config.toml
d_mlp = 4096
vocab_size = 30999
activation = "tanh_gelu"
norm_place = "pre"
rope_base = 10000.0
qk_norm = false
attn_scale = 0.177
init_std_qkv = 0.0154
init_std_up = 0.0154
init_std_down = 0.0
optimizer = "adamw"
lr = 0.000566
decay_fraction = 0.906
batch_tokens = 131072
train_tokens = 820400000
MLP neurons of a small language model. Each row is named by its layer, matrix (up: input weights) and neuron, and shows model dimensions 112-175. Each number is 50 + 10 x the weight over its row's rms, rounded and kept within 0 to 99.
After each neuron's rows, "fires on" lists the tokens most often at its 100 highest values on Wikipedia text that the model never trained on. A number after a token or word is its count.

L3.up517:41 39 57 54 63 51 43 41 51 72 54 59 45 56 49 49 50 33 36 35 48 34 45 62 67 41 63 55 54 52 52 44 22 33 65 44 39 43 41 51 42 56 23 41 55 60 57 69 41 43 37 23 42 51 52 49 36 43 58 38 62 57 41 47
fires on: "y" 48, "ome" 11, "er" 7, "en" 5

L3.up3351:64 32 77 34 50 66 62 46 52 54 48 46 54 50 54 65 58 57 51 44 46 45 52 47 64 57 48 51 42 38 32 41 41 34 45 44 60 36 41 37 45 52 61 46 46 46 50 60 50 36 46 56 47 34 45 61 55 55 28 49 72 54 11 53
fires on: "\n" 29, "|" 10, "\n\n" 9, " |" 7

L3.up2494:51 55 74 46 40 67 42 41 56 49 33 57 46 45 50 51 64 58 42 58 53 44 58 62 69 45 54 46 60 39 53 49 37 56 32 48 54 37 39 42 46 65 62 69 42 58 47 54 49 52 53 31 51 45 41 51 51 49 45 49 62 59 73 50
fires on: " B" 24, ", B" 16, " and B" 10, " of B" 9, ": B" 6, "| B" 6

L3.up402:56 50 51 45 43 58 48 62 58 37 49 44 37 47 47 55 39 60 53 44 69 45 43 51 52 59 67 39 50 35 41 41 55 51 62 65 55 47 37 52 42 75 43 36 54 26 47 42 53 61 38 46 67 55 40 32 57 66 71 47 60 51 65 55
fires on: "ac" 13, "é" 13, "at" 12, "le" 7, "qu" 6, "ass" 5

L3.up1156:62 41 55 62 49 57 55 58 72 53 43 58 50 40 40 61 46 43 38 69 37 52 75 52 41 68 65 46 52 53 58 48 52 55 60 43 61 48 45 44 52 47 49 42 47 49 41 43 50 56 46 48 33 46 54 45 33 53 54 49 43 53 55 38
fires on: " of the" 32, "al" 14, "a" 12, "le" 8, "ri" 5

L3.up294:49 34 61 38 51 43 46 50 65 54 37 45 56 56 56 59 48 61 55 53 43 35 44 46 58 57 56 63 49 54 43 53 60 43 52 55 45 51 41 33 47 75 58 50 60 40 53 55 42 49 45 45 33 56 25 46 32 35 74 42 55 59 52 45
fires on: "as" 19, " the" 18, " and the" 15, "th" 9, " I" 6, " the H" 4

L3.up2020:63 36 54 43 33 49 51 43 42 73 43 68 65 51 57 38 50 62 62 45 55 32 41 44 65 45 62 52 35 50 58 35 44 46 51 55 38 32 38 52 37 40 62 67 52 50 39 50 32 56 50 44 56 45 31 57 44 41 54 46 70 39 35 53
fires on: ", s" 11, " the s" 10, " and s" 9, " of S" 7, "- S" 7, " the S" 6

L3.up2809:47 42 64 51 44 48 54 42 59 62 40 61 64 37 80 57 66 45 42 56 51 48 55 39 56 70 55 40 50 35 25 53 45 37 52 28 40 61 40 55 50 48 59 49 48 49 73 61 42 56 42 46 54 33 25 49 41 54 56 48 59 43 45 34
fires on: "ed" 28, "red" 10, "em" 5, "oc" 4, "ied" 4

L3.up2008:64 40 51 44 28 64 42 53 53 74 50 50 68 53 50 49 50 52 58 61 49 48 44 44 75 51 60 39 44 37 53 36 40 53 51 42 52 46 51 42 39 59 46 69 57 54 40 55 45 55 40 45 34 35 63 59 54 43 56 29 52 52 26 36
fires on: ", s" 24, " s" 11, " of s" 10, " the s" 10, " and s" 10, " S" 8

L3.up1439:50 48 51 49 46 64 55 58 61 16 33 70 69 54 57 47 66 57 42 70 46 55 57 61 59 58 49 46 45 63 49 54 61 54 53 43 47 50 55 30 35 47 40 61 39 69 54 39 44 59 39 55 36 44 55 60 61 48 56 46 53 42 52 48
fires on: "–" 70, "- I" 5, " | I" 5

L3.up101:54 48 55 46 56 65 37 64 29 50 54 39 58 36 63 48 48 57 48 43 60 42 51 63 56 34 43 42 56 66 44 27 46 43 43 55 44 49 57 54 52 47 54 61 58 52 55 55 47 57 35 35 64 48 37 45 36 60 60 48 54 38 35 34
fires on: ", " 74, "ed in " 9, " (born " 6

L3.up2012:58 57 61 38 61 43 52 59 52 48 39 61 67 45 61 50 29 48 50 56 52 65 50 54 50 48 66 55 70 42 62 65 49 45 53 75 49 50 31 53 48 60 54 46 67 38 49 65 50 58 47 46 62 49 60 49 56 41 50 43 72 54 41 20
fires on: " or" 29, "–" 24, " to " 9, "-" 9, " to" 4

L3.up2794:52 37 48 41 66 58 52 47 50 43 49 42 62 49 47 49 60 47 72 54 43 43 55 42 57 60 73 49 51 55 42 46 45 56 53 38 59 56 53 49 33 63 58 60 52 44 55 55 49 50 52 52 39 39 44 63 35 43 49 52 49 52 36 59
fires on: "j" 23, "gl" 18, "aj" 8, "b" 5, "w" 5, " J" 4

L3.up1616:47 51 55 33 51 60 62 50 45 50 48 57 48 70 56 65 47 43 54 51 59 45 60 49 65 62 63 49 61 62 40 54 30 57 45 65 52 55 45 24 56 58 65 57 74 43 53 51 37 54 52 51 47 49 47 57 44 46 42 41 50 48 54 60
fires on: "\n\n" 51, " the" 18, "s the" 6

L3.up1508:48 61 46 37 42 52 18 46 49 48 49 53 54 57 55 83 47 41 41 39 61 57 36 45 56 47 69 46 48 45 55 74 38 34 37 49 63 45 48 41 60 44 36 58 70 47 58 46 50 52 45 31 68 49 74 68 42 42 56 43 54 40 34 44
fires on: "s" 36, "es" 6, "ing" 5, "c" 4, ", which" 4

L3.up1756:49 55 51 49 37 60 57 56 61 45 41 75 50 57 43 47 54 58 49 47 62 49 61 61 66 53 58 57 53 64 42 59 42 53 49 66 40 32 55 40 52 59 59 61 50 44 36 50 49 35 54 43 55 61 61 46 52 54 49 46 49 45 41 53
fires on: "\n\n" 26, " the m" 11, " c" 10, " the s" 9, ", s" 7, " m" 7

L3.up2598:49 54 59 58 46 38 52 51 50 59 27 37 56 65 54 67 70 49 51 51 60 64 45 46 55 66 69 34 44 52 42 52 37 42 42 50 71 49 46 36 53 42 51 43 72 26 47 67 46 57 57 47 58 22 52 50 42 53 75 48 52 38 44 34
fires on: " of the" 41, "th" 10, "f" 6, "-m" 6, "c" 5, "s" 5

L3.up1827:50 53 54 52 48 50 51 65 69 53 35 44 53 40 58 65 56 61 32 48 28 29 59 50 68 69 47 46 40 39 53 44 36 40 53 54 42 51 56 24 56 58 55 48 53 38 39 53 43 41 51 46 42 51 49 46 46 46 47 46 60 51 54 45
fires on: " by" 27, " By" 13, " According to" 12, "ed by" 5, " to" 5

L3.up2725:50 58 57 48 59 52 60 44 66 61 54 46 57 51 54 63 51 53 52 55 49 48 53 55 48 36 73 54 47 46 41 50 50 53 56 41 48 59 43 54 51 53 47 69 53 38 57 49 57 70 54 42 49 60 29 61 47 41 40 48 50 66 48 55
fires on: " | " 27, "–" 10, " | −" 10, " goal" 8, " goals" 4

L3.up3314:43 39 71 43 50 71 18 53 62 55 45 56 47 35 57 67 66 49 41 53 65 35 59 46 74 43 58 58 65 58 38 55 32 49 54 66 49 60 55 42 55 59 58 57 48 52 48 53 39 61 55 56 33 43 58 56 32 39 48 35 44 54 26 45
fires on: "." 26, "==" 13, "\n\n" 9, "==S" 6, "===" 4

L3.up1557:55 49 48 37 56 37 60 62 47 50 42 66 55 69 62 65 57 33 38 47 53 53 64 54 64 47 59 48 50 46 40 73 49 55 49 41 52 39 59 42 49 62 45 65 58 41 51 53 51 69 49 50 53 26 46 44 42 35 49 47 64 50 54 59
fires on: "\n\n" 27, ":" 11, ";" 9, " –" 5, " of" 4

L3.up2792:42 64 49 46 49 58 48 71 44 46 32 63 67 50 54 37 70 39 52 67 44 61 45 47 56 48 58 48 48 44 48 42 35 54 54 52 47 46 36 53 54 50 42 59 58 68 48 51 42 54 38 55 47 39 61 60 49 40 58 51 54 41 47 49
fires on: "–" 20, " to " 14, " to" 10, " to f" 7, "s to" 6

L3.up3136:36 37 67 47 57 43 59 44 64 43 57 52 66 52 56 47 44 43 31 52 42 67 57 48 44 56 52 48 29 31 51 50 63 41 52 36 66 62 47 58 35 49 50 54 49 39 28 53 54 52 55 47 41 52 59 47 53 55 69 63 57 49 50 39
fires on: "o" 41, "a" 30, "ela" 9

L3.up707:46 52 67 46 52 66 39 48 63 46 35 70 60 54 54 56 50 58 71 57 54 46 32 56 71 50 56 48 49 45 44 56 44 61 38 58 38 35 40 42 45 61 63 57 60 41 48 51 25 39 47 54 43 43 40 43 64 63 61 46 55 55 60 41
fires on: " a b" 14, ", b" 13, " the b" 11, " of B" 9, " | T" 6, " and B" 5

L3.up3586:59 44 49 41 42 60 40 54 55 55 42 61 65 60 60 52 39 59 44 58 38 59 63 41 40 59 66 50 48 44 61 51 62 46 50 53 32 44 45 39 60 59 52 37 60 50 53 44 30 62 40 55 52 50 40 50 51 53 35 36 53 48 58 40
fires on: " and" 48, ", and" 20, " or" 9

L3.up3037:41 40 52 33 50 45 60 53 65 58 37 77 25 32 57 36 56 54 62 52 69 29 46 36 44 43 56 42 31 39 44 33 42 46 37 37 47 33 44 39 57 65 51 76 56 49 49 65 38 64 41 41 43 49 58 64 46 45 58 52 58 36 58 55
fires on: " t" 38, ", s" 20, " and s" 11, " of s" 5, " the s" 5

L3.up917:54 48 56 48 49 65 37 48 42 49 32 53 45 49 64 48 55 63 55 34 60 53 45 53 59 45 69 56 52 56 53 50 44 59 71 75 51 57 35 46 57 60 48 41 52 59 49 50 46 73 49 38 47 34 52 31 46 55 51 46 44 45 58 56
fires on: "–" 30, "ry" 15, "ity" 7, "iel" 5

L3.up2991:57 47 70 47 67 56 51 40 56 40 26 45 42 50 47 51 55 45 32 65 50 34 50 41 62 51 56 52 52 54 43 59 34 42 53 49 53 39 53 43 53 38 47 63 51 54 26 65 42 54 43 57 43 40 48 64 56 65 67 48 56 52 48 50
fires on: "-" 27, "–" 23, "-s" 6, "-w" 4, ": F" 4

L3.up1149:33 44 55 47 61 55 41 44 54 48 41 46 45 49 74 59 61 53 33 31 45 44 47 40 56 47 61 48 50 44 21 48 30 34 52 42 38 58 33 53 55 49 54 50 48 52 44 48 57 47 31 53 51 39 46 48 32 66 47 39 55 53 33 45
fires on: "ine" 24, "ive" 9, "y" 9, "alt" 7, "op" 7, "er" 4

L3.up650:58 43 66 40 49 54 50 49 54 57 41 55 32 46 61 69 45 41 42 43 61 32 57 59 77 53 51 48 62 59 51 47 47 56 42 54 46 59 36 48 59 59 59 55 41 45 52 54 46 46 59 48 38 55 52 55 42 55 41 54 46 49 41 51
fires on: "gl" 18, "." 12, "l" 7, "hes" 7, "ested" 4, "iss" 4

L3.up3989:36 39 67 35 44 48 57 47 49 43 59 42 60 41 72 69 55 29 53 50 66 31 49 53 61 48 63 59 64 47 55 52 32 39 71 52 55 52 42 54 51 61 47 44 57 50 50 60 48 58 55 56 52 31 42 61 45 50 55 56 55 66 52 55
fires on: "ic" 56, "mer" 7, "ich" 6

L3.up2018:60 57 56 40 60 55 59 51 61 64 40 56 55 53 56 65 53 63 43 54 48 56 43 50 40 49 62 72 60 49 50 44 61 45 50 55 30 49 54 48 47 46 50 42 61 49 53 58 57 57 36 40 51 59 59 70 40 57 48 44 67 41 56 40
fires on: ", and" 52, ", and the" 6, "," 5

L3.up2657:60 30 71 36 46 61 48 56 41 40 51 33 63 50 63 48 53 43 57 39 55 54 58 54 64 44 78 65 48 26 36 43 45 32 53 40 47 45 36 46 54 49 61 80 47 57 40 64 50 72 36 54 45 43 51 52 57 54 55 56 56 58 46 53
fires on: "\n\n" 28, "\n" 28, " / (" 9, "- Length: " 4, ") | " 4

L3.up894:44 56 59 38 60 40 49 63 50 51 43 57 39 49 56 52 68 40 60 50 54 54 68 58 63 52 42 50 55 57 54 59 34 53 43 47 49 51 51 19 40 63 44 64 57 46 50 48 40 56 55 51 51 35 46 53 42 60 49 69 53 50 53 52
fires on: "\n\n" 67, "–" 12, "The" 10

L3.up3305:35 55 64 44 61 47 46 50 58 45 46 59 58 58 48 40 56 40 57 47 54 43 61 52 70 55 55 62 65 35 49 52 55 53 54 51 63 49 36 55 54 60 56 63 51 51 58 50 43 68 51 45 37 62 43 61 48 54 49 57 40 54 32 57
fires on: "ax" 37, "gl" 18, "ept" 13

L3.up3634:53 47 69 23 59 57 60 54 49 51 42 47 44 47 62 50 53 48 66 54 67 40 48 47 72 60 55 50 56 48 41 59 46 32 46 59 61 55 36 47 39 63 52 40 53 43 61 51 48 47 54 49 40 44 44 56 34 67 61 59 68 60 46 34
fires on: "ic" 19, "ov" 14, "ept" 13, "os" 6

L3.up708:60 56 62 31 44 67 40 25 57 66 51 43 59 39 68 48 44 48 65 47 54 23 46 77 63 46 51 46 55 43 47 41 51 59 56 57 39 40 41 46 57 40 44 75 48 47 49 53 53 55 43 49 43 61 33 59 33 65 46 39 60 54 47 57
fires on: "1" 22, ", " 16, "2" 9, " September " 7, " June " 5, "20" 4

L3.up2965:61 54 73 42 45 59 42 62 59 44 23 48 49 57 67 68 65 61 63 40 64 46 52 71 69 51 67 53 42 49 35 33 30 61 58 58 62 52 47 33 45 65 37 60 61 42 54 53 46 60 57 55 36 29 29 51 49 59 47 57 46 48 49 50
fires on: "\n\n" 29, " U." 14, "S." 13, ", U." 6